{
  "head_dim": 64,
  "intermediate_size": 1728,
  "norm": "rmsnorm",
  "positions": "rope",
  "rope_theta": 10000.0,
  "rope_fraction": 1.0,
  "attn_scale": 0.125,
  "learning_rate": 0.0149,
  "lr_head": 0.00954,
  "max_grad_norm": 1.0,
  "warmup_steps": 102,
  "schedule": "wsd",
  "decay_fraction": 0.866,
  "batch_tokens": 262144,
  "dataset": "wikipedia_en"
}
MLP neurons of a small language model. Each row is named by its layer, matrix (gate and up: input weights) and neuron, and shows model dimensions 192-383. Each number is 128 + 32 x the weight over its row's rms, rounded and kept within 0 to 255. Numbers have three digits each. A neuron's up and down rows have the sign that makes its largest values positive.
Before each neuron's rows is what it responds to, as a language model described it from the Wikipedia text at the highest values.

Responds to: Group-describing modifiers
L8.gate1452:148100121184152187184133143150151131070145078142137109089125133106166097101166167123104086129080175129142124160096131134099101138153217105167104145145097159133152120209151129089185110098139132110158155110172110145239123172149180159104089188158178165135115196105130126138140129125117095100173167140100117150116162130159113140139188160175107199137129128086083125152140111141172125122106122111105108081098139160185112162089123123166077114121155157119179120090116140080144188120092156201178147109146141108126137174147215086124166107147134152177117142113120188167139152167094145161
L8.up1452:134099076099160125161114122125111152121093200173127162077148141112115182154156171117125094126212031139136156143071153147130106097127201151124145126118148131111147118111129150173121122186141180072146182127201144101162152108147135185132125144112134121153150137073164109178131108073139114065143126175100121138086153187077204132132117100114109188123117099116162136120119042163144166116120114116095117177152131123127144133107146101123137128130192076082139087140144117123154154126125126163147169191130120191149142160113095091141173174142126071140139114120157140145175088051090084160

Responds to: Closing-delimiter anticipation
L13.gate355:170106129118172141140098106085123094128045167156156133116139126126131135179115115069112141150121112116123134116155157121075168144099088098104109071120111077134110092106043131134105134118149156141115174116116101160147122172096106150100144068120117124148091067110174095145125120163140142158154120163089173171130143139088040168101115126163098137101185163131109110131132165128134076144096118197037103127075190124093139137172118177117127136167141109117118111149152102140080168100166140139207125131154157110082107187121067117076115083119166110129158143163115104123097137137137108120
L13.up355:176122131118212139165057114073098079085124139191158119119098116162185166133097130117082155149119140166086161122128132151139138105149114142155124074100104097110147157122109169015138123077204107118107130073131170161081106143157143146101149133124142119115125116157181065139104102131141149133168115138166109158113134193167118073072112090180137148091157178123125101147140181112169155153086175144134137149069118147063115154096114101147140134143157139083132090137152110123163135121084144147161069158139139111100100135122176092123107128120136070107161186077158159042109126115158193131

Responds to: Title and affiliation links
L2.gate140:083124091141165171142139128213172123074141102079162114141120111092139159130127152092147061120129122092093180153135122148154078112105108097165083170132151072126118121136128102146103102095074084106121119116134179104163152178108099164120123085122173151068158094141145151149168148078183110130111130227118191162151099125185160146151140084155117129109136151139146041157094155170114155117109162146147132110165207104152131134179106161136129074158118140136096117093099130066179079183123126151143100065068101186104041097143133131144148099126109175155102133118111103136113106145095080103
L2.up140:158101086105147181117053194191119096120130183103151119193142186106124201170063148152096121104181131146109170164177091133073126126155153140134123121129124114096105120119121115140048106114124073161165173163154116130154164204069109110117151091119164161021145181121156131139133142094124089107172140142136137164107121076125101080143193106121174135126132117147124100102123146087133216159126092114129154129139131064083129158136126135104138101106134125133137091182100116140151118167120098176138141163099126129120128170144161123118141078111147139132147077172096135174101171110132125079

Responds to: Directional particles, name fragments
L2.gate1471:227200055090146127165179124105205182039134097118121091171142162166148145187131066100118095184126122105088106159134101144043167123147149128121207107162128155068096075126128085141128117099098140139111106130133169115043095189163159075099103130123184154113151136057090118168136162085160148100096142185101150118179189134127080132119133084110170120069164086156149145120128100153101133104120124140051086152110149120145086139125130122118113150142110103146112088173097119108107132116047150147064110162134130104116153119154133102114178102137168128145115140094103146122149134084080115182
L2.up1471:171114133167184142174135153063126169158163115123098131104128071100169199101133097161116164155114143164137135170156117125140137129118117185137131130129091127109135183084127131176150147123113213171175127121178096121100088168122121141140177101091136139142144137125124080158114154094127095192111095142133101089118148157061216139171084161222078097111140128158089151121099155129217152107194100101134122182087161141133110118102074127149134107126113094175117120153183134091098074138138132094102189145171122132120108112090170076151099124151136119099123132117169094056139102127135128134

Responds to: Predictable phrase completions
L2.gate1333:192077103101146100142096184183139134143156108139179144127141093126118153165118141088071086190147121117114179184123131112093086132115129169142180151156124160123066113165157144093120130095083109129152149133144120070123108150082116160112177166130086121108176183136149162164167142138138196165144162187118083162136098136092113109118089139133095181179141151116110107118165145117127139120142106179092095139141095130133092133188122207168165158143139101128108157164090144160176104119110090110180110146127152162099114095120111124163086121068094071156125125132097161149168181118200121082
L2.up1333:096108170126134170126139109095108152086120134092109128173143121155112157110125139122069083117159161126180146169113201138148151068160107134145115187121112187122114066174093113190135163152128161121080123138152128087118129166089127148186096191164163128097061106071166210150132069139109138122089117145150132127144139188119098132173141146087181153128103132123162135162093126146068163155126118092088070150104094186131171105157184135149131164090176139064116169175107229144114086127199091136155087100100136151084138107145188091136118149132078128129139086113101165150097172117182084177

Responds to: Foreign name word-pieces
L13.gate127:136186122099138150104119070089140094110091071073147147089125092173075125139096154097149135142177110103119113109207157107136112130141121148109159087170149123144168130135120134131125112181069108164111134145113109136158117129115134113119108118121151156101070114147121131082101148100148104071107128080146108143150123069111123115110143126141109157182153196141146102088143156130178113201153117156120158079107129053147134152129088122160137101124139183129121109146148186137114169154153144201098136128119157151090134152141129115217122139106100178118149061169121189137108049108118158145
L13.up127:113134133182199137149138162102105108115112074113120125131143137138105090158131119136078178146106119060142165183121063141128105150130180107178113162144127145107137094085119160139133110144056101148159097148113139089181101135140178099195138155135079115139132121119154125145153109155158134193128092081120110172098118102115183118144075080117169125185117151131180181107148146128131140205139132111103136147098095120111158138189078106165190133137106151138207137055105104155105129142131140148078137130118105183136079164096177167136137203120136130129122118106165154120118128157130141088

Responds to: Post-clause prepositions
L2.gate237:152085081210139153126105120077152124087127123119121103174170135162101101098103154129102115128131166082189164094134100072111125107107130125165081091125091085126179129152095136159142106118129094161040119140165175140120148110102150115117165199110145149118098142177165095114152151143124107114095131089126144124092137146111128129097157109087145094120142155103132148135061123126152071161117151117141148036157105154119151107129168168106060164116119102064100133115098106103092160170087176150157116093127204119108147158054065090138157131150060135131125075114095106117162144166105162118
L2.up237:119171119133112114111167144113221146120113148097073085147167160057100117146146099083173182077168114142176065133167143124087202096177080172140138156146137149167144124132128141115147107119134098131125105169176147124133169140113115150186146148146142120080082108110111099125122160116068127150110153114137103135134099152123128121126170132139168170161131106098126092094158121137133185187140144123117155109102129204191113136097150135173106107071127150130043105146157117104137142115104126150072148180056129115161116096093136120114123143169155077125217099117103115074095204118140165169

Responds to: Mid-word name fragments
L13.gate195:080173145046133074096082114121062140124136135130136141106046118142087155093116088095175101138092144112109116142097144096135090137102130193109126079134191109160133108163128126142153165091131133128094041163106126117104208130118132088126190159102129107107168145162119112133056129118119148116193075127148139119136127117127102126096127127090108134159189169129113129100143152094134110150132114102117134136166076096123137149101123080190136138125057046130074182107196120148137083115085147148110093097167049150118139106115147079123211117137075085133066088095153103103151122113080118133
L13.up195:134133116140150149109134096104161080136132133094175171091140096131207114129158179145142079118193148148106083119135139097122105137092098153100105135171133134140111102168138153147099151179137140139119081099084136137132155146128093072123165106147156145139169172040180176152105150081156156135135133143096129125112116172148109117137097137170139142075159089132061142076137018187184114050107151159107168123118078131133109105134160080226065130103174109144147152115123154112153165093119102157129078102150182157151131074156118175171086163107111160138123100129148117143147168086066086147

Responds to: Table and list delimiters
L2.gate1525:158071156122068173105151150125103097211152113134094183098094118149139194090096104133143137187110056162100141136142116175148201127116175127138151137145186094205176151179156164110178123154167159163128165125125101162132114142142115155096059109190135120086124113122117175089190069143114123145135106154197137143149175196108103120168118109089092129148050124127118107137172089134175157094162098118132168102167059090124117171093078102170134146125167150124195107174109093131122117160111125153143083089163102068066110153129167145078134109166134148120099148129149103135134154104088127116
L2.up1525:077125105090127145109172192162117114136107152105175148114076124126129111161105171132109103153123100162085129142097162067107131128187085114175154103138128096100157190097195187128091132181130183173143089097159123140093116082111104110137141074144113083169101078110112205120131145160133098064091131076149092130167158112116103088076122100130129098120090174121037123189170122180059094092094093127150187122093115151177119116152094115138152114124138193162127142087155109149129183131139134105126124096124100136127102130101147103133072103215106174143105122102181132115123137180125043094

Responds to: Prepositions before named places
L13.gate21:145050154140172154142223169130142106155110124099098200128110111110154106181128108090083056142126143132116126136098095147080128109098079093155174101120097100124168173161107138110126149103153092128111175133125190135195108064137135114132162152177197139155102138106059163110128163108116032167125145164123114141130099120161111117129127101140155101133049114060117093109064154124130082152111165109170163164177161124117063144136108179185112128120083134135118087111129181115203153148083143146099092127070150121115111096120132190080124157055101110141136095131120088150132108176123157141
L13.up21:066127195166182108096224114139111106090176142072081132122141124099140148113086088122165092120120141065072104116155171158106149146156173112171154143176106103107189148068121116202144122085179142116138137151147161156113126126081163115107077116148063164133113084123120122159067085174108083149125148148106144154196095137107134086119145117100130216095123142073108117154146156141146125123128139168065117136164117127154077091124095132111135173127085090138112121091113129119104086090143123138148151154125107140139122180082129116102166133096147095169118114113157115091165135097114163079

Responds to: Place and time prepositions
L2.gate651:142150170169160088181141183125099104170144142114117142084132174093114117136144145184180069163187128142096176141129121206113112166091202106140126161194084113159123138114118086144174146178125163125120104141139050114074138114129109127195120115168055120114122107125170076111130131129123163065099169087121122134151075103138168108101127152048108146121102136100124140144150107160140074119138099182154114160137094129133114097117127154155080126130138141106157033202143101122097105166111093088086179083108103134079098128137151109137107115145163141069114127089147079129154108126097131167
L2.up651:163095095112146137125216158141107132072065134169136127112135094116153155129108103082072166155166137075113150212179198068115120113125103155117117200131123189136125146095137141166103174144136128142122167160114078076071160091124138083144068139147069104119120105090148187115071096088085118139131115075159069150151124135101141130084142099047149109170102203156098105109119098126101135168093174100139077123115183126132131094168138127123146138160155133125164099151136111027114113126062113152120104159114075168155115099146169106139106098165189118092147123078143125093125097104118100109

Responds to: Preposition "in" opening time phrases
L8.gate1094:116170101142216138081222133130143141150193127173127178092122105115153071145137103090135213092137113081168121143108127095130128068122169104177196136107110115158161104154195133138148146147140129125115121106171154140097172083103120155132166166145116101094072185176132163088147181182119165189159154056139094073152155134086108106114103193147130135142097137125126051132105174138077077104082137139097096153103118171078091135119110205101110171110089137123137180166084103120143151060154142163142022111123165062203187145096173136062111138099153067113081081148114128153151109153113154118
L8.up1094:200074132100237105090113205127100149051093110122126093141140174111119121129132081111145071092174096184075136069099147144092127088071136075128106162121123108136122090152137099180166066147166093154089107072195175093102130104080140182106152077121173181079145198091139084074178130139137075131188131086166109124196192144123107106134112208141071131135102139088094194115113124118177067144089145125174111099198118148192082128081149096096088147095161082130106134144097046117109143172098147190128153149098146152115161081171122117145124134195144135087155144132113109142111099173146152181

Responds to: Table cell separators
L8.gate14:147119169135040131115228116173184138160185186151087100107084094161141107121173126131130091139084054148140130181107147161154115165114143068137122141105121122198092186170159119100106089183157097116170189163207132131127137144135159142101096141130137126147154122079139220107123111169147055146120145194149092107107162109102148125146104180122202106157070168090107148039143113125179112092153157072114104091096119101121083116140140197130135148086164137137114091112127129066144130115162136121125074200086151128095108130130113165107128129174129138140132129138120078070211127154124090070
L8.up14:115143132146070125114255206127060116152160075099068109126142138142111087145124133118173106110114114134098080134121112181153098128193132093167120139139120157129192108112129120140223082104173116153151090107153135156126127169133140082104215180144093115139100108121104123113135103072124179133171143098078162077114163085169104159129139071150045083071123125143109085135118170215167156130151143145107167079106108123141113133143119106165076208064080122090110108132131142140189129195171149084103189129156114103112143203112152164122141081109129119112094124151076181103086115149161137167

Responds to: Surname fragments in lists
L8.gate728:119112163081095139178159161112109102139196115159117134128111093081149168169120105183144149154095120123104155082152132133065150135134155054109139073113168148148188140127124086163119137123136102113120147155132119162141137148161096091171128112111106102146162154095106163148148112077158138170161136147085132136186082090104113144140157094127162062122115092132136157179204195038149148108116117041096124116172109132101141120132070091118122118105091058122109144057193104091155100156133180155077088082109100096103113121129141109148138082101144133113112060143125099106114105067129131116
L8.up728:139220167098126126177078103119122166121179141123134120091164178147133098080158151122105108147198146119118143141134108159133111185109132191167098104138114125108173167104159150163087129172116083112100138094168093170132098122154145144181060127165125124122119129136064176107123107128137127106111149146150134178088110123078084148142103165163142114132117135139145074100128128169093154197136142033147119123162156077139113141126164156099159162159121114124154154063166170156090117135129132116160182157143138138099119122069079119153109147135156110085136114079156124117164182094103111108

Responds to: Foreign-language function words
L13.gate37:155196116083130182092114144117110132100209086083137157129102121106117166093113138151099119157210077145050205121138048110118141131084133146134105174092137136147166109138123173158128173147148139123099124126151174125104168065129128124144067125121132128182138081142150093177130114163175091137169162138131174111095113126112143087154104128205103091123109164129160107110158123101118060118141149165095122148182115155105054130071187097113167210101164102119133089124167133181154132121157157220152110146124050103176119146122147150208117150111138132137132125167128048127095123109080090115
L13.up37:105140110143140139094067119130137087114148138091173081149152121144112177145127144145116185155169077125111116096093090194207169113131126134182076157124159126141174172136131127161072111116123100203142115183174152121124121109137106082120161114136108174146075053157149094160168072173152174183147144069176122123134113080123077168123091093194117142159074129110130087101123141163139115151191157116141141154109117127083070145187174130125074128164059107116149159208103125137204149148136131116115131142096088118140122152108096160123145114147124172162163141092131107109158137170104148099

Responds to: Before place names
L13.gate858:145097150125148125083126114109086048131151137140128104097104154098108173173119126164146113147125160102160149181127114117149123151129150139141168134160136121124107167070111168130113102127128166167109146143087082115119142184120125074113131118170178156163154184107133075177101150130163096131148100073145144093060060109137151146091166109175076131149167088187081096136131109139143116178138153125202155122109135148147119102174143142077137121116195182120137083098150065086100090187100123108156129150151085127189156072140125123162145116102149140083140196131172098092112154173175165114
L13.up858:125161113118158161158119108153132104125095125117161128130071108141109063175115079133071116069123106114136174103093076133176155091107105102148117158061120109178106121055149135147073126141142150157122105051134156084157101131130170158193077173124172117107138086133096112142128153164128136139113147138112127075106073107102097142111145085110163158122132110153060144156095151130102114128129125098164122115140136082159113079162072076106145162169171093165097113098130122173133113160119088117136141060157093166097100122143122175157164039090161125170147153173091152216122086139093200105

Responds to: Mid-name word pieces
L2.gate1261:121104106135119182118126116156111164132093152146091088089139097122160151155093122099182143141083098117147173169094110156167147127194113094114162200177119184096082087087179089130071171117122125111081155080119081176089077168140152062159131102136122111128136106133107165089125136124121108102102157096087107133142169195171123120118143073101140117136091116149128205136105116120126092172137101088146089120179084143130114139122098106119113167100146081152096121211079131186130150130176190160146097116116095134135168160098094138178171151119156116164125144179167139142078163168132126145
L2.up1261:137160105074073137100090139097128125128121117094119061083163133137093120097123118134121131106089140118154168181140106093127130077127152132155171101130148154080155164117188124038106137163191160114061174092125120172052138168132168064141108164140154147109150110126156083096110148193149143118070079187134128102097101099126118083121167151114129167108185118172161071087061098127123089116137091109117093138131100125150154124158107058184072091135113131128091138083091152117113146176121113056112118124098131139067188077107083101078120106100170068139196095124123110132076143111162107115

Responds to: Mid-name word pieces
L2.gate1580:151089160082157096149097154107158177088127164137128153105128129103097129108117159110138115169099055106124122144151069056128147112128150067124140137134171132121173145109128097113198176110137113165083086160127197178134136126215159131108085088132138115083058158109172161115172110139137126128164142121111146096133143115133099167104122099154157129129069069114068140165121153115072137172098153170120101157149158114148145144107156097120105140129151090043105122152176125109134141129138116140115147136116106229203135154196159098084117081142147143125158109150135140070092143112144148106
L2.up1580:145175164154134102169117128101135170093164118136092121107153129104101162133152110175100132139175126121155111195187085142099106142175109123120093139148151140135164137163046111120148060115137178123165142136155181155112143138160135117123083203098157041129158153142111097124095197105135139183109143181152127093119137093075119144083108145111111111143087176140145139166147091156067134141157142170102133145097121155118127072074091131163117129149103162097149090172115120129134111130129155130122087105104146185173096129110147171108148130103146143143164075115181157094131138095144133079

Responds to: Group-noun modifiers
L13.gate657:106164153060166151186104126105081136162092142174111080144116181082167061097112140102139137060115105164121082153131133116145167161161158110121099103109142110134125109168097092084149135173179166192140142144116121115135120128133141112123111111122134123159053098120063137085124172157106074116063152132119168158143138190155195133134077075189170158129153134119164092187101200063125102137123123067100103112131090122105078099099139123154170127127127145118138061139163097092107177141120084148202136153155140119160103101114116050203128178155095137131128119071149126126141158150109155100
L13.up657:160102097076120097092165112069087145128125181114152124128061123122168094104078131153114140175154194103083127123145098113086190131087134184102123126097140088142146145170133165133129164174152116118129052146111128115134064116188132128110105154134064140181015122119117175147144135141067084151137120107141121154115140166158164133127078115130073150098127169173084093116134163107114190114070133128124109129151118129143148121103143151115105129141155110176078104083145123113071186086086159099168142125113112101105132087111142010053091185141124128130079126092094121096143104136088203096

Responds to: Final word of titles
L8.gate922:138165150075184210143146110155171061098142135117138176085154149129137083171131068127076116189144145106110170207125142144149069125101111139117134134092129217123113132174099134122127133146118123122104148174125174132119037167165099100111117146108078119089101107091077148112086156164094166120145177123133063091115127075117047118121124107111087166169152094079187121109127184122116108069092122155166128127092159069157119172148182123130079169079075131124093142135078189140138158121121095137100131136123111125164147108207133129101178157114116138106116174079137157059232132176155158119
L8.up922:106125116109205133185149094147136120158131130142134103143088085139113116090156120144122179150148160127167173084104095139104129091133145133051165148179153164101118153169110141173126160099170113071086125173109153129162035222094174119140177163100108147137095149106175154138145100097169110138152098150108101121135129128066106163160133100116149153124178145095132120140062103064109106091139108111116091108127133105140144120086152227163136148142106129119146173124134185155142196118106154154160144104188150071124168117130173085101191165169175118100104135084105121176151172145083167212

Responds to: Place-introducing prepositions
L8.gate446:137134127123185148114135157049135106062091103075166162204220129135082143129136130134130112181078095123155142112096105093108083136164131115116138103166147134130125154150134142092178121126121120134146115129125063113140080115137153103123122119165076151131055108118154112208107145122141155150192135116109120130108150160087174129197150122118115141194082125182079144109152065145186103140095144064144164097173099174115158142124103194146095091133101111178101100157116125134098091169174154140106131134131165093190196171168117137111104097133128179132142124124103099120133157160082174144
L8.up446:122137113115100137093105180132119078130103166167096169142095146190094133127184151109128169168153108198101072145093142134161167134116121158175111095108104062124145143101070115124162121194115185136100179132086069152120109143117165202144120073120144095132098123078127093119136116183129111141105131194175101100146112161162105139111122104188129109106144138086137125102084073074134145174166101150181143134092143088185152151122115097139187170178112115132098161120063166165150114097167090120157150168060081173113127121138144067121118120097159092115131069071135103118185125102155109060

Responds to: Foreign word fragments
L2.gate1497:104130084155125135145129133091129066140122121145106086146133068077159091145111138113122159150189140127142118127043162107153143200137074105170092164121120144117147080131134144119101174130140058166154145131153188187173150184133105104185117133201194088157090100118156190118131110116113100166197114079107175155124094127151118185101047128146102146155213163146114167113155172103100154100070100117106155115060094105171107140075052077105142197166109133110151104108185141157147116140096107116077129140128116124224075144153129122144124131119106062141127092167140084167136104098183086124
L2.up1497:108190116088116137167120151063108134170156144155110130091123149086127118096140146210066120116107145123102107116147130091163116109115135161119209144122106123181127091183107108129109160140115191125168102125129061131106135091161105143178104138096069094119124104062141125152085145162115150134131127089149140144135176134128116088192115143088086122080140104171132141142078097156146083110172130183130108139140160151149127114096112132154123145122097120144134133199143117172119114165126095130124095148156085174177059147155190126116114143152153189115147080201097109117107089150165168108

Responds to: Mid-word pieces, pre-number spaces
L2.gate1604:151155105105130084064108135076154108084140132126088064154071168135135125103160136097095140148161109143135157061161169102124110165093131116124109086159142123163110102062120174165163096165188098114167140112107121110095130114142176129052118115139131140154122110140138085130105128118144092143142137155146087140107135125145111123147146097092121143166152171190108124138108151054130084148109104154175091140161112080083125109126160160141134128114096116113141165134112069118113102120124124117144070168089212231125174173094104131115098170157152091152120108148097222166096067159123167114
L2.up1604:139172112110063073071054137151160161126143114141119086068089143130099141125170097076133121147133163125146106144124146095183110063194136122097189167120107151118099143026123148111089171144186128121116135109100143123105108109167159101081158148107133154160070129177093109149104124119127148114151129125108153119150154085135106088150166118082098135142146106128158155078085153074112143133090157163157071178140123163138160180203146179096122084116121115103137068132119134042094180125142139161117108100132093109098193136117115145184078137143142162109111155100052137159142108105147190147

Responds to: Inside multiword proper names
L13.gate848:123121166173127159166116205140053150148115105082113134138129113120120139126156113206121164172133109094164177147144114088063144130164135093144142119127112173124174146135197103078096128130122125127114101115093183166151164078124119077145123181133158148133185144195118122091103077153172089158068131053090113151126198122141174163146175094142145098130110116190171139121093126108135206127095120162189142109128118113099132099147101120171154133108076129171043155099115144135103112116151138166151148095134116121099137144115084163185090149109196103101164105081133161153104171150152146130
L13.up848:136176116168173163154129135117128124156094141077164106091068136106172111120167119173049146118126090125170101134157156159137071144110121147142150097133094101161125162115080108141112177150119119136169100147141144136118132075154130087092089175145176104167184142183184033060156131096091113089171180081146185143122143140067154088117164116142136152142161133125103156076138141136092173181125156159125156087117083138132092199118151159109141149148166094100127145167182117135137201170114150158191187055144113155071133111157105106106149107116137143159171135116138151118176126095075106110

Responds to: Word-opening subword fragments
L8.gate227:104140084136132148148170186153102188156199129138107114138095090145124198097174063164174086141146134137157078140179123097135159125116144128143113139136189106130124093119203109180086113165154094092159107087137136110127155126125087108078121090192109103087125123109097153088173181205130105047169126145159144047158106115143211081125090081137092085148116133119201186128129113124145109151183150137136100140117118129178178117074107182184115139149094123145124147108166127140142157101115154166159112103136170133111101125124085127067149118162162138088166071123064101105103121059087109185
L8.up227:137117118059137154086123162151157139160117102122167125102093059155187146179116126103140118141159115117140097098143118112164143139151142094119180162184123147142113153151140081175196153141170084131108150134140094109148099132114121098139143185143111154153094120094146134161157136080116100121115145185177165170153076168134156134151105126146105109180157139111156107111113091111111128118113150162197118156130186101108185132117082130111174151115120108083169138148148092130119132103164168128189101063121181115156133168139074177140156104109111150094118093174117144123124161058073080126

Responds to: Place-name pieces
L13.gate1174:141141112110195155155094129149141145135128110095205142107089121131102151102128160174154080131115130097081104111113116158159133095114088096186180156105188134103128104110078097124124103070144146083130110080144101147080159113143126147191165137132136170153114107086154152148114169141155113110069114091091105144193093083131116150033158144159116135143139125150134137091117115118145104097175141092147132143103098148108148181127113139168112133074088169122144112171113148170157138177081166132165147137154121146096142090100118098123079166131147136085127119151152134135140184159169102097
L13.up1174:150162126126119116065114120095105151120116092124157121129090213116138136135117084120139136152195105145072156146131164085172111124143171139137150131118170127110139143170066135132139194052177139191057110176105034148145106136114232120144137085111121151084130143141106166070096082213147137158113140146094146127162126108144105128137172171111102100138113094122147128121207102091084112068091129159136076113108072122023156123093141125134130164110118064107116058095109166176138103152104147115151138077092149070110079106122120125108046059105120079150126105144119080185175106127102119161

Responds to: Inside quotes and brackets
L13.gate1259:197145102157235126125066124072124108087177102150122113160153098178172148157066089133115150171127069084113169150099161143120102115175070102152117115107163078084181107114159161141132112140196151152182151104148169151160162194139147150146120133138125126129105114168131129103107172080063139134118210161151068126084184115127152122175125121133150155088184201142119134074126111144138119152093171115126123085054171162157126106173128136106112123120103140107136156075140098096113166080083155097104107089144070134115125186147113144122136107126168147144152084104114089126086147094096190140
L13.up1259:186161113139128103145074178095117131142207158117162110118125123177153152109044135162092143139128085074121159170118174148146087131145069153156098121117132142155144112125215140096192112091173126146138127105118129150158161166191162153142083098106103102102152102132138128119120115119074145140145234124141098124111147110057149112166117088130122137116097186057155119091154132188113113175118170078156113117093178153118103148105135100115166156094127121116120130108159113124138152087079132184136056127151135135121103130151145156126165078165182160136139092122149133119138110070113133120

Responds to: Word-start fragments and abbreviations
L8.gate995:120159185161125078110163113146116116120167120181101135111107089115086098068128128144193054064156144093109092113130129138113083104100093157177133156132123119113100156045143148138077152117129125153072126178129141117114159119157122098130138116154137130154156101096082111083074061141091081204090124064110136083102129140156067128130070123154176105105121106135116128178184116115104129086113107183173086107128077106094144192172098100118100166138143061136106127109153138166144132099094139127156139154096190183105077177131128143209123078145064133127152139132081192111116090096111143154
L8.up995:142075170115154160127135150109092119111181165166149059160113149138122168131174156156077150143110114102133152122113081091046095078099178148120085066163102131106194080084125150073212105150052138160098134109152111163140136077114093115156127118159192180063158092119140118116130117117130147106183143131137127138170124070158128130152110103035115159133130124109104122152132123119172166197130111088160128098120168153145126137152112141158107074110111123104158157134110110115138147098130126129154127110103146180103097176122132131214119128147128115137121151123173134199165099132157125147